config.toml
num_attention_heads = 4
rope_theta = 3180.0
rope_fraction = 0.75
qk_norm = false
init_std_qkv = 0.0312
init_out_by_depth = true
learning_rate = 0.00762
weight_decay = 0.05
lr_head = 0.00445
warmup_steps = 200
max_seq_len = 512
train_tokens = 220100000
MLP neurons of a small language model. Each row is named by its layer, matrix (up: input weights) and neuron, and shows model dimensions 128-255. Each number is 500 + 50 x the weight over its row's rms, rounded and kept within 0 to 999. Numbers have three digits each.
A block is one neuron, or neurons of one layer that tend to fire together. After each block is what it responds to, as a language model described it from the Wikipedia text at the highest values.

L11.up8:517440453510543483546442576472520564438509500495441396448596541439565528462493447538463571539483441507490531527544457520529541405543555523460540451519472454461421557536459435504421537464512572549544576465533469501528481472527388530519533446433494475461563434471472502461497544515505530438557508424474510500412526518471490407618421457509500460524501510413558547486551413587591457525480
L11.up52:430464377575553582416498492534467537487489481562518491430491524480486510461452570491564515488469508444532495582557487475504561487526485465484464530608544500426526549591510461512451537521568527519472468534519510495450480457527514520512505472484542527386438442553477519504453581509441534500527545464562535455458421613526484504507491472463478447618473550537576483496521553472510524454562
L11.up113:501452385556489553439497529539470610470498443503460450467510556465510576499447423606512355535604447523492656529510557550536463440485531519501524484473475473473477462490482513465532574461592457490482530429479558522469444475527468453458497493481541578495630479505386473538536486551457455475560481551617546494457530484471453485525461479469422452458543644475460491456464470465490509464496
L11.up132:548532519527501489575548482460480472524413471488437511412543507547539449555537533473455529527533482637465465449472541499540555525545420476408508570483428476563517451432590575458534466445456479502435418493555509458454485444481565467515487523519552527505496551560495548537548501461527417491575472492481532535431457440420494480417442388577478482431572564548526495485550467491404513523484
L11.up145:463512514498626572478565574477547576504509453640528430514591526450617535521553481493504482440533484465482523500468507462460461528577461504579403500488515497424554577566615460468538382465462522468469513486469486554473464558503436460579492540403477484521465528543461463546480477487449456543524463476481550568481514541401385519484508415398543517502536507478557489506468505535501570491444
L11.up159:496550442489463555464493416538522497490501496461511426501516582532478507537486605589453473567621450516459555485490479597477457532495570532473424497570458479469494597570515581476506486493610424543396484489482510464466486400547538618496588508577473515475518493484449517482472480544508474486546530562587491588419414497495493604479554397515560458512566431495489484442485493458539511509473
L11.up173:535537503424466569532507518524525532543472427484413566484580515556498608549513485354548408478571454513492472556401498440545513583468491510528394503460497468534492533538522482500515554493446529543525524495570491552542518441519482430517446551489405522513515422530509566544506503405535405498548576423495463449544383533465496601538557527577379490436517560490501460517455435519450482467535
L11.up237:402530525641433547557544667391394526561494518482564466581540417494525518503547471424477412564512502572510551544499463469536504473555414424579464429446489493419428532501483491524444579543501478484520476466476495590508513467586510542497535591485448457492568502491537511484499490512441567500414597513483487450455534494432570538549551600548476502523553482468536461467518455552417515533477
L11.up250:589550464469607559514476510565527451496453544497488530531524542464462479436447406478465425456454483490486502479480507539538491545480514482532469432512477433584572599375559552468423545527521471449428475511544525539468440456443570447550568514534445609387517527464481450496511544532538531589358445473503511542488481462531572477417459520446438496427510524419565516465508517546478502473507
L11.up322:591483540404479546517518616584519471488441443520520477520473523494476470461531499535504462497428546556394517549526529453463571495540528520485468530385448478511543614534549519500435509495433547561517529414536475466496500407549466581420468581474546537500304572563531583559471519474526442447443465437448516481464466463560494505551521495456504415506476494455524478569490520536414557537454
L11.up469:474415458502592539515497447448474465548493551562444483417516556560485379419519593498528454540510553452532561386472504552541577551623467505425434460458452485544487564493436561564610453434474446536492522492563448551518468469439524495531548516466551536458529543560529472471559500566466509564477480460545474570532517573546480537437506383491458474381507489483569505577464502567448558516555
L11.up565:551505451639445554457530538517495485535549477436488480470477493436578542505583495492487481626561487518505517460515558509481521453473409524476517451551504396455530602407509587493471457443488574518446537500537538532497486462481567480497481522507474425480486522536501449526484507503396514540489514491549502467574484491525424522436450532410530552463441479487567513575479445477466539408518
L11.up587:453542427538461565603505460595545506500480452463489482508530515543439616458517499544522467547520475460429478490461502519563523578533484519489536551572435563452584488536453499392515599626504522594429560521454495488499421532547475533395521581495507434589491456478477557507489512501458515541473575486394533540557424590452455597506512513558506359442502522537533499472440500451548471503508
L11.up670:529570385533638541458598496498431523500463517458505392502536559524489541462458558503479534501467465523411535440443507449411584478520471517469470517515490537424486545502540583491467549563558475583461491459571529545512461449547440571479461524569469543472562465506520481476417509483539470495507521507535522467420497451504504541627449457502466460462503534475540600498536421518531554557501
L11.up688:543546517443516510630572558430508479553444577515451448478454481547476502431479555542530566468475632488572539533588410513586516492526435539516484465392455537478483529518502523450435572500457483487476464504436500622497539449491571490533515547496500515515463491507446410416564584508541435477433444516511493473491572498538512491511537498533415578442517458431528508438502486529417491542494
L11.up691:481563416558455511467521539445417457559487485527552491535425543501459501586419580513494497572549488507404561561493468483520539568568501507503462452520544455487510491460480524521548490541492506535525479520386573537492578490459525516504393442513482505422537476506418569415517426536522549526420533427532507520475480567518519455480498463554445405479566479430521510576565487608469525576481
Responds to: Mostly "the", also "of", "his", possessive "'s", right after a preposition or set phrase, as in "one of the", "as of the", "by the".

L8.up99:537459621498581518430473499478500445394431504494505408467454455426440464417415477464471558583526472536476468424462493518581504437482574521473392420549526519449471567444504595597512509449520514585525531476469544557483501389528479480567600489455544587463455458577486600512468506513581474529470556612514528548476571498521516443464506504494567563479539493488534517573526536500500535435522
L8.up174:549551506527461532507460505389578581503522591489529438500514563495531526544574505507523531614557505512549580419483505465536454526555667523519542493500501442459403449458497487480574477467508455471460537439433560475498453513533525511495416431459513529526428515566447440540474511517537471500467515504539522588475526513486446573462521588474463569547565532440557418503427533562530496468510
L8.up475:400505508522468511473497510423493517525539491479421457478535499494530530474590460521499465529442505594520570515385524566465453418530451598575445481518480451431446499589479455656479440480513504522383521480520440537525505543491513614437508473526565554455519457401508427376496537512548522494405521513523456510551476495490467393457528526477516515525563491434541430426505440629534512572491
L8.up573:497538587571562378482533498572451525492495523514550495476427513545528459577462500511585505527452472579454421530542536430594575412570526500519530526515520437461541495475442597386475534394487603449494522466454555548491487432497490600455595560430507539420472454503534447519542544441497451511491474492549464453519525433492454481459465530503555542482517484483571407458547497529518443434491
Responds to: The word the (sometimes a) right after a preposition, especially of in partitive phrases like all of the, four of the, during the.

L8.up273:477607500381486590572538494540464527535525551406547472511513389507478547515456426447571559489521517567474496565557497496519628460466490526497476521409478432504449490473516455463478507495585547540519621517456475470531524425469538512470569493458571496468417451562605510553504578556559478600555435596472513625527465418524477477473584459489502507448461491543439476370550505524440468497531
L8.up521:448558399464511540547521504552522585536501456435455514523514494548517496491519526449471577591564501491525504462436462484438532490453536607443465522525457502555575453589469446503450539458517550563516460522514588431516459434576630494543462462505509521489416476435495518521433437494471441450484535557494561551508484395526468566457469490509520497574556441483454478505463519490574495480483
L8.up588:473488311548497595527522582394453553423376467485548406448517520423460512542448425505520540527521507582486555471453530399507522456452607537501463534513487491461502463518479457483475544526485461517548538470572463552554509603497557498534507523479516539485495520560527447541425565494498461492440427481367541529574560469531437578527520480532593480574515490490479536542538496550512434489448
L8.up666:460547487487537511488493529446508462455408561459462400501479523456526432566435501549547474569491512532543496500427514467474533518468542563542473511472475432468486559432494542377510507455571577550521424537391519457556544449437536508511461434539576524451544499527418478485470604594549499481505512488523507567511455602480356545419563595508513595472485504598538536456600483544435434487569
Responds to: Final word-piece of number and quantity words before a counted noun, such as two, three, multiple, many, several, five, 5,000.

L11.up33:475529509442597523494571454492497486487549429500582567524611472481463460528442491442506491480495546561451534496490610462596462491585556374491451485574482497483554397489495502493463424501484485354558536523413463504494421579493511542483484509416541429492602401581542388486511601651532445472517480402512498485549465522532459549465502483549446521464462610463523540538548521481544490503487
L11.up39:457593489614572509519560496542540443591472526532488482529495491512449474433441500480528489488502485413504488519572549423427580469533516407347331444425448514501404459560541500545479517538400607606460507542416477448467475560588543499465541492504458418495475484566509529488385514453573470528495523583460529539507523481426455503512566494499566477401440547437476457534439500511476531522495
L11.up63:543567516364390604564523464499464469385470546466475474445425477478409521455388487559503488477458496531520568463452500467429543516532571446549532480565476470489560456422424499509548451533444506422497549559486450481526569518524626538451491496539469521491552529420475459516453598495423489456538467514431417533518502501521464427463536529531498501556392495475519522521555375536475497477526
L11.up70:457451447505488406465579608428438562449420432536476482547504420495538562402488486558583529491514515531454508518513515436422566483450566501515572527543474553538442519600499561442512407429432457565539519500534552510537542502470529500581479514492487435488492465454454542572548467568469517538549489473486509512583527568572471455421508448493610472535489572525497517648552347504484494499489
L11.up101:512457474517461425565520548499460575478478428472493525482516442518461403427475385422541564462456496569505542567520585557513559399470539449459495483545494440494475529565509504547523514496433513473449524559473554484535515524468514490614516513467481472404499481473533436512555447540506547454449574443406511517510583446462578507510589527455498415569520544511376550475641571510489411489426
L11.up125:410523505519522498566505534461578530510405478492556515450489467478467524443454532540485562482567500407485530465562451542422554554487548426520551567423544474598570409438482487487525449523591390441467411523375523530471519458507482428548461503589550507468448534515382513489477505512567476497513475507410447492524429468397457479526438487482465437434406560538533513539510533460513493589508
L11.up167:411514593482387455476522433565578567466512448454572448440497524557455505470472489463581406445514481544500498588415501539478427446563541471463505490504627470499485491478547512546489450546490528465448486573514595469525415558499538577409547494414575474412542434491495400465511597685577475482413473535495524526589535466446519562407511510511493504516469509486524501489537556509494462516503
L11.up275:492534498458457537528512521395503494520502481495447603455508465430444562438449456444555479539557445496433485515544498534548516458524461538556540389473501507484519497476444485428574555540504309498484483484476506518600486403423455511373541437537471502519506477543541542561519449514512512567552482514435488432468412508506477433464526492514524543481433484595630500502394524501417445496549
L11.up277:436513567460493583544503490480476579445495510453372461395472346556551527466438513484482419501547504503550530503475541506491470609442512446559580456505366471515551564423487510498476474437576482544572548478474479505511444546500532479532531502508543487461522475434532513444522453473493464501444612488491506625536550514515425523540455495516451553486540539431508557545524515531518611520451
L11.up347:454446455546545562497556475552538522478461435439468497535435509542518585518538526493474485478488576527611486494594421487489602490504582556492542451359442452469484482574562453486544469460404457461530580472516461559551511571500516551441508488483518519452461559467466515533480562554506507606413472585495445541403513590521449517516483537440509469473476516455548570596495517482509457497549
L11.up379:499530461564585472514501470595475463450474494338433461493545501564417505473489491499503445517528518479481448538539584580467563414480539569471400471466516547475553512569539493446513545521482416552433586481452484452460471470514545537531391492499466492521453554425475549496473527540553593546432384470476594447488522433587474440475486567504520530505501573528559568499518389480514538556531
L11.up499:476531481551597590503472518523440572430436479403457491545556432489498552479431470482550505456515521490456458572450513442536536391477576536515447465444492473407593588573518531469481556464391440542519445477514540480523461465543543506510512438469507507429376451485458472455547441496545496505448464568498569448511551524500368473488525556517528470452580537571488465501490351473495431567446
L11.up577:513473507452443431462463527628582491533479468485499565589476514491430499438513502490527510571560520548493519494508470531448547476519548514546489497521496492437489468571411471445491458538504475509535539453601418578520518489522454393493538490536560450459524465511405559517537441392598529505494578549525570470390566523514456472546413478550511590470522528414499467621498479524480532520505
L11.up584:503514472541442491462458480474513516481469519513471548452627448608518525462483485441494638463571533423567449486545534480427496470469468641467466503474527446483561530604502533440485530506509441512445538482578483500525461464466467481525538424520487482547477492477564516495406402507534506565566535566506455464538513494475533494597422463542488521480516464541467562463416497520566544544504
L11.up623:564569509577516509469479445430446575400483555467490481484584455513487478468440493475519434491501552528527432471513510469394565515565576479504480532482463532517483424539480447450514446454540478613496481512523472509497527514439433455503512428559427423581527475487426533502416585529420498530574528572458502553471526390540446480492519446462621437445493569563472389460539505531514441465527
L11.up644:386489473538528436495501500462372546533426367502520451490519507542546519498526533409531511524592516493509422464551477495521507484497460434501447539494416558429596508480613484508509523608480440488434511482510511576472529505465546538435529486463400500483521504481466453491529481393596495510504550554416616528485481520573553536561521473437555510482544476490557565508543473508540498538459
Responds to: Word-final suffix pieces marking plurals or completing number words and "those", such as book-s, styl-es, thos-e, t-wo, f-ive.

L18.up288:434386517449533573484498581508512524600485474554473556504591522429517445486440545492536497491412516451524470519579564484507519500583512457496379566530560464464561466554495449463542512472436503512446516496434545512430409558437488531505517430466521524478540502439520480557542552462574514513481558421511545472519459517415425425492511478467423594460574572541461464535518422499534492463458
Responds to: Plural endings -s, -es, -ers split off as separate tokens on nouns for groups of people or things, e.g. students, historians, railroads; also table pipe separators.